config.yaml
norm_place: "pre"
positions: "rope"
init_std_qkv: 0.024
optimizer: "muon_variant"
beta1: 0.9
decay_fraction: 0.602
dataset: "wikipedia_en"
MLP neurons of a small language model. Each row is named by its layer, matrix (gate and up: input weights) and neuron, and shows model dimensions 208-303. Each number is 128 + 32 x the weight over its row's rms, rounded and kept within 0 to 255. Numbers have three digits each. A neuron's up and down rows have the sign that makes its largest values positive.
After each neuron's rows, "fires after" lists the tokens most often just before its 100 highest values on Wikipedia text that the model never trained on; "fires on" lists the tokens most often at its 100 highest values on Wikipedia text that the model never trained on. A number after a token or word is its count.

L3.gate583:083074148120187101130048156160082111146082165098117152150096139115103144144156168182135152144134117130158126096138140203105134119097149086142136164145174128140153141180170142150155129109165162094167169010164109158096105120149164143143122156117112143171124114158128161190141086154141164157
L3.up583:176163155143168126150093130117176140165097159101115144219081191124144204110120097080131103128102162162142108109131117137087151139117117110108150153090161164135162108085166170112153133123109122158109133113148088064095115140111137163146125179098093178178139173124137124157115069179149117133
fires after: " D" 35, " d" 8, " R" 7, "D" 6
fires on: " dis" 22, "em" 10, "ist" 9, "is" 6, "iam" 6, " list" 5

L3.gate352:117139144128165150179068087099142162142130153099191109139084170160122138151133159135164170078120061166143159085092129152107078137119078102105166081091110130180163097136183100203126136115143152142084118083078129108184170120137102115202119176098131151116149054114136145171135129116117097165
L3.up352:124086126152086130154070127166178189127108141139122103111151141128095170095136096171171153135113157172086159088116124127056112131133121155125109200170099141173110122185153188177119098127123115109070110143177150163113073107187076106059134141093059162181124107097151115189077122110124102097
fires after: " R" 20, " r" 12, " At" 11, " s" 9, " t" 9, " re" 7
fires on: "ad" 27, " Mad" 14, "l" 11, "ound" 7, "im" 7, "y" 6

L3.gate155:045095136179157145148108137153135096124130118106056171106128100100151111110126106208116104107076097103119116117132111118145141157179142164036132115185103101152083136113130141110139186105125135127114178089135136102117095161145071119086063146088102114092172095099147121135100158145109074148
L3.up155:103157113091142158113114118161118195159138119098121172078102156075081133137082106166102159103134117130130119085099068121103169124115111099112092146144158154141095138111107132104199149208088159085152125159117099131127174056151183131150148162081175098107109151126152138070224109083089112134
fires after: " p" 23, "S" 8, "p" 6, "ers" 5, "al" 5, " P" 5
fires on: "p" 30, "al" 27, " Pal" 9, "ts" 7, "m" 7, "k" 5

L3.gate229:154111165104120105118101093157129125124137107107085159195113167116123161099076123096117127141105137145056050086126124103111144134158102160165133081093089129123116117138115134141156076136074120128080134093155118100137168114169119060154104129130084069105133140116084135144103106084138175152
L3.up229:157136161088117152124064138173135147083134125085092194120133104129098172172120134110096105143142132136139156074120164123114125105107109097111124071105098106099131114182139167162109109096139052151154144117138110150066173162151115156168101109118198062170168141156140123165135151072123107158
fires after: "-" 15, "." 11, "\n" 11, " P" 9, "S" 8, " s" 8
fires on: "|" 18, "an" 16, " •" 15, " |" 13, "en" 5

L3.gate938:129147161120177119044120155104131100129113153148160076067149107137089159183153131102145138105142176166091105144117160123167097162076143150129118121111159122151164136104137144116170150134104060146152148115116166150131110111157158140152103112151129095139122202164108095162184118107115129125
L3.up938:122098064133156102166215101174092145084149151093107182106081160133141139139129085120136118102102128101043128130148119070108149189081150096136073087099138081124153124150102103119130134131142144133132135145109151146113143080158131133042125095087145183159191094211119153186165103160152087149
fires after: " |" 35, " −" 9, " " 6, " N" 6, "ond" 5
fires on: " " 35, " |" 14, " order" 9

L3.gate647:160089161122128178070132126092120163127141126182145155129162096112187163087156116090130119187143130120127098179140124149089160137134150098138128175151083166194109174173201110083165124140140143140126067139120157111113135151146107165058173083123131097138123116140105144119098129121134067085
L3.up647:142164149154143173065129152129089091137096102148117093089083167094143132093131150130087096163117094086115097163114087077116105135097121120065158133130140128112088136062129096145102120071131157199109137092144102119139147141125070130117125115105077142116096132132142182113132107125185115110
fires after: " p" 25, " h" 11, "-" 10, " m" 9, " f" 6, " un" 5
fires on: "st" 22, "hys" 11, "us" 10, "ill" 9, "th" 6, "un" 6

L3.gate1022:079082096175118122125120130183093174131133182092103140113162109119133117146111141126120108105080142178114119129138132157139117109106073122113060103151149122085162099135096099131085178117096120128202097089156150158119147113137076078077112170105158094142098155082181104099125136103070085162
L3.up1022:084146184182124121117137074137140197086094164158101142168084119165116185116123109132099176162147106090106138099146145115140135135166137109155174150117117125149109135094142172090090159089057102186109136134163140122111183184172151135206113178126129112120086153123178122215171125133176130121
fires after: " " 52, " (" 23, "–" 5
fires on: "20" 84

L3.gate367:164138082113114122113150159134106117125105109080130148126099103116184166110153137077121133147090203122140125126167106090155146131162154142139167102097100148150142085125078187186139133082125141076212145105155104108098146175105168169138117153130139141147100108207096121162076141078123183078
L3.up367:096174123065131145150096065147121119118122168203077107136101183190123145124129150138136159157126112111146136125135124150127113148126133162122109092176110113129165151170098114146113140185126066123099107087137160128175153171085141122166055153136118190149118137133107054093122142068133152097
fires after: " |" 38, " b" 20, " " 9
fires on: " " 38, " |" 26, "ond" 21, "3" 5, "20" 5

L3.gate518:073137128127148109127101088063154136116124148104139143131165123189135184069118118143158172126190066115108124036150078188126137146129084143105167064102123100156098149148113155180140062139099161102192147071129081153139119095145093117107094081147117111119133167142103165140113080067156141139
L3.up518:177099104171161084112097138097143073131124114112113154130174117175164144174169177123033167078215159142127187133138122068100088175149122193153129150138147105139165110194122125117124124093096174121104108139108079147121118125090153099116136176129160137100117143133136074142144168147115116164
fires after: ")\n" 22, "\n" 16, "ph" 7, " P" 6
fires on: "-" 38, "f" 15, "as" 9, " second" 4, "ost" 4

L3.gate963:099076084169137114201141188172170168086165115113094155121168122117190081088153127128162167143093109179120142048154175126116113113158170105188192110127142135080094155143069171145127126129128107152127108123121143123119207135041057144085119151136123135166096056127085114113133128179158116139
L3.up963:129087086135132168128135192153096078097154089116129111072130120115168136152145143151146203082183118104124174146195143117104124166079112160158162108130104099131083169139058117178143118131076147187144129158110124114084115164081104070128116143128129145101090148123176130167143153147095160066
fires after: " " 73
fires on: "20" 56, "0" 9, " " 8, " v" 6, "1" 5

L3.gate990:130090148156137190109143099103130220083153134154140189095110238102133129127138073137176173156135138111129054130097108148133083100165097143102091138168133161145136150095155092115118154149142162127151167172132077144129102166097079148170096162101039096207116149137106154127143058107140094163
L3.up990:132128140157157158205144148099107125121170072132154221137120118129161129174137157134119178135124136111143032108094132103120160152158099150095055103134116133121205155100136124124192149106149187110151177174143074130104112108098132153161096090185068101167115106084107117092125064100167077109
fires after: "\n\n" 24, " |\n\n" 21, ".\n\n" 18, " |\n" 15, ")\n\n" 8, ").\n\n" 5
fires on: "==" 52, "=" 23, "|" 15, "===" 6

L3.gate951:147124179184141077166094189114160105133128135200194103158082143167155113130109113183158089124110077099127105094150187114071115095151095087114109057113103130129087102132140141153130128129119123157133161120133103171168149109101107145189088122094168106173134098152167142132107146106157120132
L3.up951:139137157188124101063131122131117113102134130206102105152053122085129068147091146135134105107172167084141126073138170127146112110127093105094137159157107149180120151090144165145077173147088114105116146071111150113161095104095075152127166188082088145130121146144168099162156107149089078158
fires after: " d" 30, " D" 23, "D" 5, " sy" 4, " He" 4
fires on: "ist" 12, "m" 12, "er" 11, "et" 8, "en" 7, "iss" 7

L3.gate42:093113096112123089113132113181125052118130127144147109125157135107149130157131114155121169153174091115147121117095075120142173137103171152172094062129070167124150104161128162099083119130163066149134147102077091141162096095119123123122154115099141167048113124139136172032097099077135177159
L3.up42:121125082127111135162134127125141124163123127101137087172152155173189109118160088138140149102072150093209121146150126153157111101119145148114079112114094252085180117150107111083130119167123166108080095141102075082149121115127167136109132118175090160148118097123075140094118061094100132156
fires after: " p" 25, " n" 13, " P" 7, "os" 6, " j" 6
fires on: " season" 15, "os" 12, "ut" 8, "ob" 7, "itions" 6, "eg" 6

L3.gate297:134132111100117094166115136140065149128159102094159109069106134143122157112115119120152163130128142154092111070148111173178151117070113134154139160162099089127170109110147113116150102165135135152154135144135136134109166130145160090159131188085094148157208152150123123173120126127155141153
L3.up297:160078107168097149137113164096101183146152111118165152132137110118102113136132139124162134103162158078090062057143113100125144172149111103153094097172141071112124191075112065159117156139095152103124167142161107109093114122111129109113142166149079131138131115106089150159135153127152157163
fires after: "\n\n" 20, ".\n\n" 17, " is" 10, " there" 9, " There" 5, ")\n\n" 5
fires on: "=" 22, "==" 16, " is" 9, " located" 9, "The" 5

L3.gate361:123090101140113171153143183126099152102147099159109132144167128163143165171142098107206136118167141106108103124086079097144132160179127199139127174153086139078117151121163165089157197184138144138104113165122083162096108112085124093155150129085128108126113113067125156097097104133168085141
L3.up361:111101143124126152117164104092095137130168106165124173131114119132158154124104091112165160140105126193073059092103118114152136157180141177113029172134083154100091110109177169135091207108132153127160137164088096143130163137099111109075120132107051114143079102120116140106117012105119126170
fires after: ".\n\n" 59, "\n\n" 12, ")\n\n" 6, ").\n\n" 6, " |\n\n" 5
fires on: "==" 93, " |\n\n" 4

L3.gate235:154150120088137159180166149126156150124170114195088200144175112112090116163137108102118090118108171205138144133152164151139079149136079136173105155129094087112158120109128078133074084098167147111137155125096106136152094139108115152165098089109138074157161133114120156181158127118107135140
L3.up235:135100143078130113176082136157171122109158093167044178164176187115156136111174195128126125126151178220079103110161092109157086189124147162159159142220070054105127152077148147067153136128107151191152146127126160122117124125150134105143172091128091146090092152113109134171165136088103142165
fires after: " " 53, "\n" 16, " (" 4
fires on: "20" 37, "-" 18, "19" 17, "-b" 4

L3.gate250:068110124126117105144168138144139142046066139126121150118166069073161181126124099153157091097069125125160144127116123161116107140122136062098165152107139121145139101106145188129116126109126113172148081080095132123083087097201090125143149054102154085120150199112137154100149133154106096155
L3.up250:102085149107072123169110139157145089132127153122177148169073147143124099145166131200119155101123126138096159203150129173111180160129143087102129129151134050136109131135136151173114167157143128097133194098180111180165103134122144090080110119173111128063099149046184130148183125149069183167
fires after: " " 62, " d" 12, " D" 10, " im" 5
fires on: "20" 61, "ed" 8, "iv" 8, "med" 5

L3.gate453:147140103155118079149074080099079061086170108053124112155154096068187138128108099130073150146173130135131110113158122099113200105194071122109139073132129108111078126120137115080103198119096167083131143143117153123107128099169119148130079137106174144123132138136093088177132128163116123083
L3.up453:072113112161176107143077145197133152125132090097132146125141030089179117113144142163152039157123150140152181085150115088058141150152136124135107101134081128158067107121153172138121146099130122117158128129110126136097126055145116161110089075085212131131051128097177122133165154108101159104
fires after: " R" 12, " D" 9, " de" 9, " H" 8, "R" 8, "D" 6
fires on: "ist" 11, "g" 11, "av" 9, "el" 9, "or" 7, "ap" 6

L3.gate401:155140202156208169111160115155112136136157167165180125130144160138152160123118132102143102130099155178111099143062119180117162089161138193113128131065119192108107146145173149107141163161133092080181086111130095174132153127177180123093076103104117137087129127145105075130110181103097136099
L3.up401:152163109052177224100198169132135168110114085101134121092133111158129139133110100071105162166120110115093155162138124054076106099132113108144109075164068112163070132173155140123176127142097151154087147117090129118150066093117108144102123137192164142084133194130135164060087108100151181139
fires after: "ou" 25, " st" 13, " h" 5, " cl" 5, " l" 4
fires on: "te" 26, "ines" 9, " line" 7, "p" 5, "ient" 5, "ood" 5

L3.gate1017:127182151115090091141118203110141133105140142155100137131118214131107129144079146136154177131106184130124083118112142102145153162084127167101090138111062113067105133093129095178065104114084115129119182135096177158160157138150109159149115146142169122130141108094146084089128118140111134147
L3.up1017:074102056139126136143167121114128109095139138150117111083121109104143144094108201141075139110128102167073123104100129170132156156135098100162128090102213112129154080126147124088127104106133160088117118138094100162161143069121170159124125023140186148022120086143075096106137112117110155116
fires after: " Is" 15, "S" 13, "-" 9, " s" 8, " J" 7
fires on: "l" 46, "us" 9, "ough" 8, " •" 7, "up" 5

L3.gate935:059150153103121104130124147129186119105149123128120149142094022149189194150181111075101129113132160149167132149083168195126126128141102173104188081089115101094160098147196115129068100092145139128174118089092086096159155130130208184156076158090198141115131109134182198108135109083080108152
L3.up935:139117184104121132134198162104088099155133156102173107135120110150101177086159111112156134089181077194120163152188159128108119135124103070126138111140109104144172101157126152122111118167106156058120100100125127149128157147080157151114099139129192174069097135119193180137102082113126128154
fires after: " D" 23, ":" 17, "," 8, " d" 8, " V" 6, "oc" 5
fires on: "00" 23, "am" 21, "y" 7, "ese" 5, "al" 5, "A" 5

L3.gate552:132063133161132113124181150149075089079142129111132202145098074163110093117139101105089166111160194118143121128096155151137110143114085150140128120148149145145161140084110132122123128096080137156094147132121112151132123088098116084126153121140089112151164151127099116132180118183113196113
L3.up552:148181123181099090161124110106118123137129198126145143149120105078153151149173134122096100162116112134127157111145152147144188094133181115085136102100129105111144149150178119088152058137161081083125116109159091153161112111093082114130162093116117164132110147175149156166111084096122101133
fires after: " " 100
fires on: "20" 99

L3.gate550:126110164120117145132200126184091191224162138115082022150088157172134150145134095138162149105122156122148089095137118058095067178104183101122135136123149132107126046164125137143144123086072089095133207178087070141105101128110083090103141207119123148152136142124169128129071112111101130127
L3.up550:124106116131126146075094131155119129158191107178066152086134200147120124123074086139114132125128206172149087132146146095150079125135151159089118140164099143083106105147132173143098119132120108127179137085164072163162150129112125119109141206141080188138103119140137102065125137150123136147
fires after: " gr" 13, "ud" 10, "ond" 8, " Pri" 8, "ib" 8, "ic" 5
fires on: " order" 13, "ant" 11, "g" 10, "y" 10, "ze" 8, "r" 8

L3.gate621:121132095108106115088127119142096143153138180080081128145139088120192142116173172111155106131071162145109144101104049097103095172148086096111125115103138110142137083105159109149107132141137167150139089096140164164108160119171077137137179142164117139134184206152131176132058137139099150114
L3.up621:075096103158169086156138129092122097156129104117149121142115147091121182147177140126090085155113112154126095165130106134152148133152090088150140175137131197110172156074098095119180137146119155159149154062183063091119130116167110180134103118144154149086123074122126110145091155112172112096
fires after: " M" 24, " L" 13, " m" 11, " Con" 7, " =\n\n" 5, " P" 5
fires on: "as" 35, "em" 23, "ar" 9, "n" 7, "it" 7

L3.gate47:173159218188158174126173110105110152133148114162107103144108104216089140127132166147188109161203140192080136100096145111098156138105157096101059160140150132141121061181153119117134120189056119079192199173079114132097121138144185085132152150090126166063122130140113103108054115160098134155
L3.up47:132152098165115095123152145148125160119163135118123208147147068173136147121130159077138122140119122111092133094071140093068155102151124125068120149156135071142110067133060097101170091162114148058123142119152119081135140128106200157113090103132189101124045091089177138118156157078090109081
fires after: " |" 24, " p" 8, " g" 7, " L" 6, " Cl" 5, " Car" 4
fires on: " " 30, "ian" 21, "ave" 5, "res" 5, "(s" 4

L3.gate830:184141153129099123143143090154102116098183173131133185108116130128145112105092141085118124145097093112160115068094114081107138141096159121085106156178161112167125134107134134124177120116131149169167098115130124108137079168123115114138180086167134131175097194190142155163180129149124103143
L3.up830:176165088117148117166147211093150154082168174127184121108125175144162177144166139098140145135105104120108100104119099130137091155115107078119120169158146131181111116121147131151155146151133103155116096087151141082107128184128141125116138135130139071165106157148149186136165135155069133132
fires after: " " 27, " F" 12, " (" 8, " Sw" 5, " c" 5
fires on: "in" 18, " add" 15, "12" 11, "ing" 10, "ary" 8, "row" 7

L3.gate669:104186115135142086133154134160076098061135083129070093125138102112195176093087095089108127154150145148118129129117152051133142104179158196124113136163168114129135097104149144121114114113071173143112081125110186098137151092180206108104112234089078142147099133144103080124161176065157114141
L3.up669:118177153122120072134128108139099114105127203077151124173106202118095138157127116138072143128136137139128224118103138146169097124130113142166095159149138124150138138055133149136119142149156082076146081119100131113097191122077168066136060161083122136120120129144107144036149110132096101168
fires after: "." 43, "am" 9, "as" 4, "h" 4, "t" 4
fires on: "ic" 20, "2" 8, "1" 8, "5" 5, "4" 5, "iss" 5

L3.gate468:112126163150133140129095144116102158173111188102114149095084132085112150176166115109123101142148114128128080140122100122140122147112155109121117157144092108123145096183169133141105098110132132087132126135116082083123154112158193136164171128141122071127100100179107077093106121064147131162
L3.up468:155138113119118095109095144162098098192107080096099143137135167151178140204109129139166159116100104150126112113157089141172104073074141145059124075147137130166170108114093143149071119072169148061099154129114119130120150084176108146158130140123117151124100161164141065091122130097141076093
fires after: "," 36, " m" 14, " |" 8, ";" 5, " ft" 4
fires on: "00" 26, " " 23, "m" 11, " (" 4, " |" 4